From a checkpoint of a small transformer trained on Wikipedia: no biases in attention or MLP.
MLP neurons of a small language model. Each row is named by its layer, matrix (down: output weights) and neuron, and shows model dimensions 304-399. Each number is 128 + 32 x the weight over its row's rms, rounded and kept within 0 to 255. Numbers have three digits each.
After each neuron's rows, "raises" lists the tokens whose logits its output raises most directly, leaving later layers aside.

L3.down115:118087161132098142125127111133088143112108092095150132157136076146070155192168150154113126128113092159118084091111080129117175152181112124155138102172203171147133113146116128125214088117179128116138089090165112154147112149184192177114062145128121179081119124072054117091098069140121063134
raises: "ers.", "ers,", "ers", "ering", "ped"

L7.down2086:111131094113142162101176204132135120099124105185143141164151153157168136177145161143175170099159107082123098102209062117105131131133108100115160088079153080162199107111159110075124176093149150142136109105126081119118177099133137120123119092115074149115105146163179110139125130139132084144
raises: "t", "t,", "ts", "g", "tic"

L3.down16:146118148139114148065125121129132041080191143122162108125128132106106157121137130105136217147125144133148091149120092106100133179134084111159080119131134151112164129082052165122128161198150139118143061166148149153131161119097116115099109181115124143093046159090109105062128100115125137118
raises: "==Early", "==History==", "==", "==E", "ography=="

L7.down355:135148096143170082088102113069141109142137145086057092137131147145085094143132094190086094123102170116128112126136147096127136174113163126158193091169110164095159099132138079122157115145143095113134080106064150133143050123077126167146079123170117095105135117095128108129109088113178087136
raises: "ing.", "ing,", "ing:", "able", "ing"

L7.down1253:128117130112113124183120161133123190079130131116151132166078090213123136141184159101148160109137131098121116169110157029161090152075080148077141066108101112152117127149161179120152178091157070125154116168133125100097119144084163146099194084138110131114138108155142097174115147143111144090
raises: "z,", "z", "zy", "gy", "ze"

L7.down1092:104151101166141100140143143082113083115184147191130075082182159144133153099122125105159149163173138114080127134082175074089150123095092111113126149072138127145142118102110195148122179116142142155049123121127143097110083094151095112126124138163124098112122128167190152144072156129057173147
raises: "ents", "art", "ient", "ass", "ard,"

L3.down130:100095074145112124152141135157178098062066133109096122138144082112091144068133174129132150171125115101143097088043149108093088153162142152091161156112103132102128131143151100132139115140088086093146153096111161109113142112100126104110142172084080138096065156101174161200111131131167132155
raises: " Sweden", " Russia", " France", " Philippines", " Quebec"

L7.down1310:140124133148109114100096141151067136055086201145123157081186113132160133126152180108145126083070132088192072129118143102154165110153122161107125123102065113142116161116146112122128136190151133154173135101096116102143101138198108098132117133129117162175077129154120182170091174214108091141
raises: "ax", "act", "age", "ship", "ical"

L3.down2031:122187180183102116111056160118102159102124120134081123184149197187160098071142134125156124177177142096115111138100143127131151087132106146158159130142150100102163154105127098092104122120173083099131134113155119138147094077130128117113149154157117120133131172107154121127110150121174124088
raises: "ive", "ion", "ive,", "ion.", "uring"

L7.down1262:066117113130149097194150152108149092136177163141198096180147054154114103131165130160120099077127123147180096116153069146107103123171225154151101111110136138136080151094111140103164090116180169148118083126096125121116147129135122165160179120108154187144063127076106133051110123116130161131
raises: "e", "eth", "eter", "for", "stra"

L7.down517:149151147100153153183069175130097124115199105147157127138158145145091051152113092192101136170092149120137144127134096088181096092096093150161146108112100091059177117175143145149085112113107139102179121098122071151076143149162109105155115073157125150166145172156093082140149082184108144145
raises: "ctor", "ction", "ct", "cted", "ction."

L3.down807:154061122163211183093154117122167159140174180104154089136177109148127099104106120182193163112179122072145170137133082143206124095143146181122163170061137116087100090165127185099067140135122097127152095092135177100122143145178145168082097175124110109125138110096104169136092157138159159129
raises: "wards", "ward", "oup", "oub", "pen"

L7.down293:153119119134094099165120133149051119133136103129146109114165105163069171154132111150144144074168120146098122181159152128132072128176175159123107093149148124105121125128132104115109102152145129107116153121133103143082142177117075199109104135085097156080043116103152150184130096117089168074
raises: "rated", "ration", "ria", "rat", "rage"

L7.down579:119131137160132131152128145083167129138122123158084129095066142189136124119159117103129124109100109186166164121145101058130133110084109131111101117097136074097165151137111135133106110048104084126132093158147072148115122101148160198152131094116146168152126128167175107159113196145168149091
raises: "ud", "ivate", "ouble", "ude", "oup"

L7.down1652:147129077076168067138158123177146098109116087074113163152190131138152172079166095155099129125138116127157133113150179191171146082112117228126147098145102073160172105111069089120122115154111090114116142140131151134154124062139199159135166120219181146139143139094126105140167118149112131104
raises: " and", " &", " (2", " (1", " (5"

L3.down1341:161154123116097124127157165162133130173115135070101091084220155091144096069162094148104153090061126121146141077074064187111165130150097122139167132139118108116086100165199143183127142184077099147141119146180121071144110161069116047160131144107085106087122101097177121121124121144120159137
raises: " they", " it", "ever", " he", " you"

L7.down2071:108126117133116137175151120129105156091162122100150125129079120182112154156072140124195117113111191079175119111135162064153094130120113144131121161107156077136142155163130136134112132148124126194110140133108129157094101146150123181141144166146154123114138142115155113135087096155150144166
raises: "que", "r", "rin", "ares", "qu"

L3.down1990:164109165078092158118175132138081099124189126191155119063198091086138117143117100103114104050110139147138123144083094164158123187163099123092136129147110169153125102122139097183120149141147139164110151082109096118090113160163156101108145147117131126206123061121158160120088160156142037119
raises: "dom", "ship", "ial", " Jul", "age"

L3.down2184:134108173140116111082175128110080169098155219046085148124139100139135092115150105122097090121132130136093150140135088120113136117149120159157135172155172122179133117081144115075151100164077063158155133140120176157115052093119157131177110079123137087080156103137048153183079170095108096166
raises: "000", " million", "0,000", "500", "5,000"

L7.down1207:183128126088175145096128143119157159052122130132156116120108201180131106132115057129176185016142108125119073133120146063158147145110126153101130131062100119105149107086133092185073119127146094121167125140110138078152085126130139126102152120095172077156125144155147139140099067135131081139
raises: "id", "ids", "ides", "elling", "ed"

L7.down863:144140096123138112130086145130119143155093087136162067084141132106090098134117073148161150136183162120132140061156130168135167116178191154115126096122093142141102121098088094096138127108142130146090153140109138143109152151105184091197149139169049179097159216090140124095191127131104133103
raises: " \"W", " \"D", " \"M", " \"E", " \"B"

L3.down1474:092092168138089101096128149165136049148153210105128094073070134122139147111126117156143096069100055131143141098069189165088123206108154109094126181088128136151109158088101132103134198117149085148188129146129142154106137137086131132109101127120179090121137166145097180138121118145088089124
raises: "b", "ist,", "ist", "ist.", "ev"

L3.down126:137138143161131168175155100145107088100157109094154163171122139072237127128118102175126130163089151165156165168111125149123146125142135127103117181169032119171126136139098106111083144135086164138123133139166097173094096077114216123126065080138040131060129108131136081122103146108167145072
raises: "ip", "ipl", "id", "ivers", "imum"

L7.down1770:132144091028129139163166154158130170155141139140127130112171136135117183072120134142068162127079108121172149077123128148072150107126128171197117171170118085094145109160218105136183151118132146120121161110143094175105109156115119138098150132112045137129144105119149159168126083160106143090
raises: " they", " he", " she", " it", " you"

L7.down564:151167192153124132063133155151139114121111111132170127128148102087135135126142157151128101114166155122143145135199124124139174114126109110111108092149168208140098173113147133131116125127146133101149122156128096146123148113142141170108067090123083135154174118174126167090126134173152129082
raises: "orth", "orn", "ife", "arily", "rap"

L7.down1745:160132115108164096142088139137124143156121120089125158101123148114165147148163096095200129091104122183087138087132152111105162177098072112255149134131070146161126120165054123072130073201092137115145151101156134122121106150106168098125110136102107068116200112107119171119073104100202107146
raises: "le.", "et.", "le,", "et", "le"

L7.down1854:092082162084136111162112157130125141135137157146121107176126051154114065111107169207136128156146159139121123162168127148144111171191090099118134085124120124134070194132146136185085183119126122107148108141162116119122144161118124122097136154110105125152174109092112114063091158180194160134
raises: "ments", "ment", "mentary", "ment,", "ment."

L7.down2147:130094135115174144120070139146097202112178086112151095193076135203102150135155164158121133112118156110155124116177150072090149174176101126101149158144113127123127121084120142126193132159102059165145105127121115142113121062137136103177186112162174072153099144179104137112130146065165139109
raises: "era", "eral", "itar", "ero", "erv"

L7.down1388:119131080106128136099141131113178084117169076098106099100132120121078113135091111091142130127125207119139101158142098100140080191083145107118150169091175127115082128107080176129112159099162104095179157131116098148064128133183141091139124110180125099104175115156150132126158085180144134189
raises: " until", " past", " post", " dec", " during"

L7.down756:101179100149109032096081111149171148107100169166125095125153140109083151090064129085182169118149137132171149118125195138153124155138128119154115167128097150123190146137140109093130160085121120102103051120162109143155106080108176192155079058139111183092074200119098117073167120101141099112
raises: "ther", "at,", "other", "ey", "ath"

L7.down1055:132136092142180168159071156132102091125083198070131111127066177099174125136191121127094132081134149128154137103121149094099147154117186046115129125137081146145140164129170094075161105149100142168087115117161110067152157123094107127145135135141166155126135118145127125133120187157097106128
raises: "s,", "s.", "s;", "s:", "s)"

L3.down117:104121157126125091212077113116102142142172138071124107145153114146124123145151112108158119131142148132154134160162181165149104138125061143113126105088148106145155101103092115074109118120174109205183119081082149163097091188144109125153092106109168128118146162106144158143097133120174068127
raises: "en.", "en,", "en's", "ens", "rist"

L7.down302:172091103115131122072141118093102105134146065136041154073155201121122149128123140055156113107203153126080143189138199175154168163202101116138146127096173121154115129144189154100081095153108112123179123097115175152097100178155188136099124197121156143135095143131131148148143138189144100078
raises: " a", " an", " another", "ire", " us"

L7.down414:097090109108074130137112171141148153113140088127120200087111104102157117083167110155134134135162077090069112120148112076132117111110131068132126124124126164081138121085158102146151138083135153164130095127153186097130185142184081117129114123127100193128111162155103172132111125140134157159
raises: "s===", "s;", "s\"", "s)", "es:"

L7.down1664:107161185121188130170079093092156114193131153085119109146178094160085152048116055065178148110108148181229127139105139083135106177101145143102150015178131093066103135192180172142158119122163122168112080086148099109172090083119093136121096100143133120161152117129109056123125093117132129160
raises: "arian", "are", "ars", "ar", "ares"

L7.down915:148124119107138117123163104156133127115119178125132078129143139144140088134149105142084142074181114115141132149117133119099069112137122169133125088113115079052202082143152113134115121159119109096118121150119159173152120124119165136122123149145111160094167121074142149076070123114105123144
raises: "art", "os", "roduction", "ain", "ro"

L3.down2059:144195147093150178147108168099116120142123124100138196098189108096152076050133120160134117099089124172152141070106171121151097152141137148105201114137092090131104047176120121144160140106151159078183162106113122078156147173128149094081092121106078089113095106114189172113098156189068150161
raises: " they", " it", " he", " she", " authorities"

L7.down588:152167071090113148074120128113148104126123108069121139152130143156184155148111132107128141091162160151164096162116119144144164069116180126151102070140106083122176103140111168091083182161144133148190129153175162087097171116124134099076164139109146132131081128110155103121131113123103191179
raises: "h", "han", "u", "um", "uki"

L3.down497:162138102127102110113176138172122164137110151156137148132147116126145155067164088154108155145090148136168139055064119090138136077187115124171178134112052088119099143146107112187107180139121158117152136101184165138181133147076122126105136120129117068119098081167171097133097178116115155141
raises: " they", " it", " he", " she", " They"

L7.down830:161099110060107158122135100158130086131112058145147167144166173200123110141135085100134170098083192085089135141190111185154132109148126143161118038126172076134152140097109139145053089136136153126101134156146085115150071141090166125092177158114145166109203139079124142073129114169128170128
raises: " and", " &", " et", ",", "le,"

L7.down1420:133143101152145148133105104116121112150117116187114112140136144154116113165142137116168145090062093160149137173187112147124099146170178176150171145124129151137119165201079143150101103172136132217132069083109151142119127130094086148081218140143145101187164108117111127121162094097186186145
raises: " 2–0", " 2–1", " 1–0", " 1–1", "–3"

L7.down221:106127118104091114193101104097107188172067193192138146155172130153157135111134141114177123100007095087091083198119150127154095138120188112145135100150142168135104176157114118114118106149095097135123116105110109159196166088144108149132171144125104091143127087169106076090150074126109116122
raises: "–1", "–0", " 1–0", " 2–1", " 2–0"

L7.down215:197159046124104157148148106123155093192119149068098110100126098064111083086084159113141153099137154146168188119165153126113085101145115148152120128149202099165137099040116160135128147113147091177102108171093127104124157143100118161146198122088152143152130121162134072130132113135122128131
raises: "ou", "ous", "our", "ity", "r"

L7.down1960:134160108070112142139155120196073098060136130108122131094134211131109109096165088094125117128133115161140163086155135188106085142101161093077088122028193128118119136166110123181136118126169110118158126178120172103165104075127195137119087158123160110144073143132157133114157123047119095152
raises: "ich", "uit", "ä", " du", "å"

L7.down2302:156096149061203101102119085167100128168136055102137127148143116176100085163188152118140153161142150080113147127147139214137105129137172143141113065127175052166144129070137126153098098142109168120168108154146124128140115136120167124104132159132131150163188138139119064098139136144131148115
raises: " and", " &", " or", " et", " ;"

L7.down606:114131154176121163149144095131145152176132117133130162120120126208143063106105194135127196115159079142144070096146176116097141103153099053102113099126086201152157090150166162114137153057127141078156161132119109112160120133159105127114199135121139160097081099096130085141123113103145153102
raises: " prison", " ago", " years", "ancy", " years."

L3.down769:150136084129124109127191183136095139127173117211142110082122109164147136102126140181147150102120115130150111174193102096125122153115108126117099090085134144075103136085177132150084130090139134127153187101107096135109186093167155109108092022113146147147142132141084108108054154162064152115
raises: "ct", "cted", "ction", "ç", "ctions"

L7.down974:153187110126152140127104118073140153136114168099135157114169080130144128165129045124101114135101140110141132096153133113104100119195084113050135146119135138110110132112106130070142130149164112126113128105166115111071106139134142120084116094136094121146147139138186123156130121193086151067
raises: "s.", "s:", "s,", "ols", "uts"

L7.down1271:110135093116113166112144149089125118141142123085115114141121119120090112098137104118098149174142101106103185152108146124172158105069111139135134082139107155143167112176130096141134153178173151110106140147148108143124182176090201137156136136143122120102121124148102160048149142112184129145
raises: " was", " is", " has", " gives", " means"

L7.down686:165204130155121106164122114192090134098070168132165056151119091135133112097191116129086115128067107130210163121142119126114181089136165199099100178120099163100118121108136153099172169080105125047180164133100143126113201102120188095068142107116119090145076102115124100126099159115089138100
raises: " in", " by", " at", " on", " during"

L7.down1321:108132121146165122162117111106082112119084071126168106105156088196076169055156073132129200143106128129141156167133136105124132193181191090064096138143180125123122122168143114155149139062165152135137209094160159173108098194174140153161113142050139147149116154183144141117118113175152081118
raises: "ers", "ers,", "ers.", "ers'", "er"

L7.down1475:101197131129148134084157113087167161197155101163114128112170136129165124109097117158153123141138127146131161096144103121121149136122094136130162180125077094108165156095124152134166120041185104140110090138094177068121166172124115079131130099146076206110094125174095104150115155082147142119
raises: "s.", "s,", "s:", "s;", "s)"

L7.down1955:167075139091122143105161156114091127125132098160156093145096115176107133179153178074109149149101085112130117157154103083081124181128168138066105122110161148147152123103115152101164129114131125141144109103133107106117128100111095131142065147131178144146092110118146095160092146149143150065
raises: "ig", "ude", "ud", "imin", "ures"

L7.down1305:132132134148157176081194101113094153107160052093042118124160141166112139142086157158145117159127100187151081154128110083131166182112088088188118090160117116059165108053127118155133144171111151134152160126125122166135122150095139126115106181088104124119163088128149101150122103106173132090
raises: "ions", "un", "vol", "ion,", "ion."

L7.down2256:096132156170139118112169048125140160150149163134170119100097145099086128196141115181171211112105176126185123112121141149174094144199098051114092082091148109113132151173121207158120117083166131135167111153134124111099130147140160128121107125141146130156097116085091145110140123143154120149
raises: "MS", "C", "PI", "SA", "RS"

L7.down270:074089167171117120156154195196115196126126113129123161157138099107184197148143161169141165135136197105132056101159130164178157128118089085054132111108087138125165116124101112155164120122133158108135124135136105095144147147074148102149163118110140105127105184157136164110097083066106073088
raises: "t.", "t,", "t", "erv", "te"

L7.down29:125106103091152143121160161102187131098122092101184174196155101138154168128145122161142145153193114157125151099122121130147113143126146074135087136089101110088106091123136108131119071112131087143139141123061108143125122149135092128159109107109080129157131176084110114121145120107124168132
raises: "ran", "ly.", "ly", "ly,", "aj"

L7.down970:164116176147060137126134110144112123114144149115138114087154080100132093120103086095123153091149137111149114116160080151105085088060146096080121052133094124085124110126086143126183078107078161121109138209123059167136108130145128090130106169111108131135132127133112080172193066079156123130
raises: ":", "s:", "3:", "1:", "8:"

L7.down2246:130081080168157111135157156115098165160130172115165139083206159146172141121133130108126131136113112091144181103088163169062087110066088118101163095094112079081122146121137134079120123184101118124149148072141090130101147082103113137124110148126152070124114142115185132110115106093120135148
raises: "9", "ise", "5", "ism", "action"

L7.down2028:101109126110150111111159097083131117112104126153115117084106116078193104148139166096162157115088153109136163106095115142142180162089153141146114122109114197085112109097154045096128103143111105084164097129160180096148128101116096144122048115134121151114102084026114164127103153159148163157
raises: "ing.", "ing", "ing,", "ings", "op"

L7.down45:087082040143095138120132126136087131100094137149179129146116144122106125107139130150118156159136118160096132136066097136079121137077165101062137098133081095114143138099140112097141081096193175136099070159161098144098124087230152139108125108088097116075125086112070136153156167132143120126
raises: "et,", "ees", "ing", "et", "ents"

L3.down300:078164123052137131188213134134139176096133119089120079148168109131104138075172088184075108158123107100159148097134126110132103050139091134186206141113106110080124079135139118208155161112125131121150186108152112116158150177066107130126130097128118148097069109202137085099143073127128107091
raises: " they", " it", " there", " she", " he"

L7.down387:118132079145116091088121157145136133102120188139122140160169112109168150124137123123073162099162116089110092125092136056136124131157121126088070115139142056084138119090121197161096159108095156192167145155145097164160082103085176118146147142113174147176135102126125173120175036116122164163
raises: "h", "hi", "han", "ha", "house"

L3.down628:159083098076126101136129153152141095164142085115154074086150084058106084144157140131091116068116177112035119124118102147155118145100102132164116120140129118148114074153154088179140142109140140168164119070148174161078098159179076127122116151106137165161147150173161106137135172152064091091
raises: " him.", " him,", "ground", " each", " her."

L3.down1497:166145197108169138134148087072128105160125170169162044110149112122162121166157165145053112159101159143158107070131067124173142097088118107084092145153138171174083177201117154086085166084123128139157099145129156082188099099154138107148104188104156151168138158118177136155082090111122129052
raises: "ages.", "ages", "age.", "age,", "ained"

L7.down266:130128190100145148070124161117059169180124139075103099126130104111192108093101113100169145148138100147122119128179120165175128136121175148158146081109138112150116150131106167143148099105163106114204083163138103100108109097097115141092120104123126135131145139167085084144116146141121097146
raises: " II", " III", " 2", " IV", " 1"

L7.down352:145083173120155076114156135080146132114141102136139184083203095104114175132158127105154119078165142098127218130119136132160143154178095136186169154116105109125189161117171136113111099123151129187096106105103117145089139099140123089136150184138142076107121143094122107121101138153188140149
raises: " a", " an", "ity:", " \"a", "ode:"

L3.down474:117180130132112126169174136136077158145145058143104077152135150052168138159189156144149110113099149123152099128141176135162157169150114150146117139120123159135115132120083135135166105183147125152134068142070076120153159129089070161162096099116132128170093117089118084105127097114133149113
raises: "z,", "z", "ze", "zh", "za"

L7.down1461:100100115112117081115191081103131083144109134158151180103121171109193115173178117172141180085162103104128187106108081112116107120159122134148060166100171149187104112105146102130099128066101128125138151122131114039141141173080156145083114107110136113128074170094113150218076111096112169116
raises: "fl", "fer", "f", "eld", "g"

L7.down25:137093077110171143124111121137129207173164150150144128159062159118150087109118130163166158176167119207156129119123122180088125133162101119086153184138085051137143184101171103105115112149162131121137151132152120126158122168099173098128124120120127132118146075140139073150169132171113105116
raises: "ie", "isc", "aily", "ge", "act"

L7.down1411:114148107172099121141100153139139165116102121086189225124114058104098161118103133056119166102089128179139147086169105193119131125105113114091136135169120138112109119193096173151201154118136127119137124195082117098169094172155149125153139074216212159114158113100168134112135084116033130149
raises: " 2:", "ed:", " 3:", " 4:", " IV"

L7.down1285:122079101131107153114112157177116127182107182125080128130068163139135124144143179131164145123160112175124124135041161108137116138167141118148087132134114137145180129104136160067094110145095131129096221173160070129152114154108100125142180147160133123147107147116126143198092156185148200151
raises: " manager", " President", " president", " coach", " Minister"

L7.down8:161141140141152154149110108156095138156141108136131082116134068111098179105145098114183117102238170179129136128177099203161124161117081127115114124169142128133126138172140105089130097126148112087141159104095128119225111085061109104141158105173123107180128143157149198145102163129119125078
raises: "ky", "ki", "ko", "k", "de"

L3.down2136:143136133098162131108130092151122112099150083174061176132077088065177120125097134175121144158138175146133143100117111154135126096148123163177183073128077124150111111100087155088106170110173163217150086133147079155140126184083097095191126128140149144103127121133114134169101107180147136167
raises: "ble", "pe", "pen", "hedral", "ped"

L7.down147:132122136134122127146098135126122130106136145144113090140094156130176159166078061086100190169176085123127137167143155195126149127121141123120177193190150095085113151157168132106094122199113091149129117058142113097128152165106106189181121164147179091116130150099219150081126110104108131100
raises: " number", " #", " No.", " numbers", " category"

L7.down316:150130070126163119078100086137098143115147161119114177072141119121133102145110064092110151152112158160153146106113130107141133158136069139094126167121172181138108150108141176206137101084163104112140091113150142097103143071129168156082095151148117114152197088099034112136047098071147180152
raises: "ard", "ity", "es.", "es,", "um"

L7.down998:159122106069106173042147127194130183143132163165089132113133119059102151109176084117166173143155135160052159089101163164112172109093107188193117204137103105118090125133153104108088151158109172055099113134114142131124134099087129116140156125114120071137105154093135164144153151115107039136
raises: " her", " her.", " she", " his", " it"

L3.down6:101104164074120157100127153180158075152112128115111186142099120162144111190135066102122121110084134089137152143145060082115077155115151138176105179140140092095168168111191193121088137072127121108145121164110160114128106121126100131123191078102170157149164180145102090135124135150123159134
raises: " or", " &", "th,", " and", " et"

L7.down641:064101170139141155113125120171151154144133111173127118153141116178137140118081158148137137066144148119104118123212143135191159203089174154106187167121128170199161169154170101128089135143156121085156138142123171096154096100140092057163147148130162106118189086127105149147157091100193142181
raises: "nes", "ne", "lan", "no", "es:"

L7.down493:017150148162143205095106112143164122136149109170127133099122146152117094186162144099081167115175186168132124086176148178116114114118142143127157196197102010171192060159140147192138111130038128070105132154060093115161181079155203141144084105096118139147153180046118126085111174151148137141
raises: " trib", " brother", " family.", " family", "ati"

L7.down754:126160135120121125137073094095138131177097124126186130083104014147154046129070118113124171160116161139091131138135120102131169168131072078127095093142107085100105092154154179157134177125092063105142141145144186120125147144094101114143144065118057106117176090150091094161091127183166148123
raises: "in", "if", "in,", "ins", "min"

L7.down593:094125075043095131182089162140103135094115124144204094147138174149103123136138130114133125131176077096151145129075141067107122151160092135098159167126082084111165137154154127157134188197133079103076147116127098185083144149117115178125125144102114108170140185139077195185102171128048141102
raises: "z,", "mp", "z", "ique", "vious"

L3.down751:113140078138164145088078145082156152121113129136067108130145124122093174120142110117117086122159094116103102133065141186159161179080131103092145148170066128175086102141158126187095127113077160154099134084137137158134114158123096085111067127097072123112137120060143131150106127102103095188
raises: "age", "ments", "age,", "th", "age."

L7.down1061:124091152147107093215182162170110141133089181119133109130139097111146159098130114085154130139097156192072087116147167167146138125079171083113129147154153123121147068148121107143167142112145083114112143121184165147168106162099166171143149175159104116133131113142103150084083134166106087129
raises: "a", "ul", "w", "ast", "ulate"

L7.down2020:104141121114117172147146135145138094137124177201178132203114171134161093150115059164132131151160186133135144155119157167123149087135147121106089090135118087055121109080094140154189135051180148095166104129128137144098134150124141112129074162127092080160132122191142143130107127114157129109
raises: "et.", "et,", "eter", "et", "ap"

L7.down2183:130142117091101179093103146155117140114096140071137129131098106121106150126102063116143136127085153121075095097138084107089187100126089095184107132086149103108114153091101145096110155087159036141180125083170105090175134134187101120155128107134066095127134133113109090157162069103146206140
raises: "ymn", " Basketball", "ockey", " Tenn", "raph"

L7.down1684:150153140190114116173104116119153129095100175167110112075215125145157140146116124164116116108146179115152139128120153140158103110145132128141108118156102094108123140167122210163100109133063163190165092169152123166178113121119085121149149074171168139166071166134156079042150131159171144162
raises: "ars", "ar", "ar,", "ary", "ara"

L7.down1128:168130148098107182103126124113142053116215153137201141134164103135102090142159117122173166137144132184157146106135140151107140070178153135124122110098067113154051113139106202152131098083146120124167105110144162137112093145132133135068118132105130123087127146122152084083124109164145132161
raises: "ator", "ators", "land,", "ating", "ado"

L7.down587:125122117137123133165072138138105157133163105115183163147096119156142120121140061147131115161135165124104152119140123108116130119163107109102134173158133115109173120156138113131113092127126114147046131127163133142110151060175133097121176080147076128171103107093138108149165196144114124112
raises: "s.", "s,", "ins", "ons", "ats"

L3.down1730:120109143138123158131119104117083129106159153109112156111156180104113100151132147086202129174079122174086177109149164121166078075102076142147123145098159133164134123139121180114124124170098125135146101124113155094089145113139154137132188109108120145160133209066101129151151138135107088061
raises: "ites", "ite", "ize", "izing", "ic"

L3.down1345:154131118103181150088129061086139074104151178087142204114123123056169117124110131140150136111126083163101131095142173147124127151132087163142100127108102105115093141177134067189131158112146175112107118145070154130129163127108107124152104117090148116153130138131107077160127143112113088094
raises: "ite", "urr", "it", "ites", "ably"

L7.down274:117129148136082092150082141128164204168169075105114171113112111131157198130099132168091182119219121137113202089138126160157153075091119090106162100136115119130100149134141119146179137192168117128101119144177082169092128126172136081132093051127056132173135122121151185129082123155144080166
raises: "t.", "t,", "z", "z,", "t"

L7.down1959:176113083099151166093097107139132186124110130108166130148142070102104127136103101158111129119133136126144160093106133128095101149127137128068098117139132169147121112108104097090083177118141139154166107106133102144118121131114167097151129169197105138227149153128135080174124167188130112118
raises: "hem", "het", "her", "ks", "aches"

L7.down528:150231115141147078109164140130130069104081131104078152121128084146156129106152138192108070118122108122101104148095097117141081200138142165112100166151149085178112080121126142145164116109122145126191138129097129178041129119090110162155098166129142140114146116137085118142180163161091118142
raises: "ps", " ", "b", "p", "cy"

L7.down211:174134071152134119184109165097119118168076150147077136153106151128103131142092110129204094131187178151108158170162141076129064146094174193127142140169118164110092157094099088111137179136104124156129091160090168167159108071176188133168146102151097113123111090106120082165092178150178160090
raises: "hen", "raft", "ity", "hew", "oming"

L3.down514:158113142111106139087060175066109123126109093131112171177131121173123100111097187198115179137079107134175163155112144152170087141174143167111145123105131118089185091147102103103138150096131108139157116150087182121113137157097107160140133138104135143130132212129130108126162079128106090108
raises: "ly", "ness", "ly.", "ly,", "nes"

L3.down914:185114107165102133142014141118159135114091148121112111126126139151135168113124103146093166148188144146140158148156178079159135065098045094112095129071079192112186171148186126171111108062138090154143220146155146117135101156102163161148123185146157090115094167114156127155080123156098143143
raises: "ional", "ired", "osp", "ain", "ural"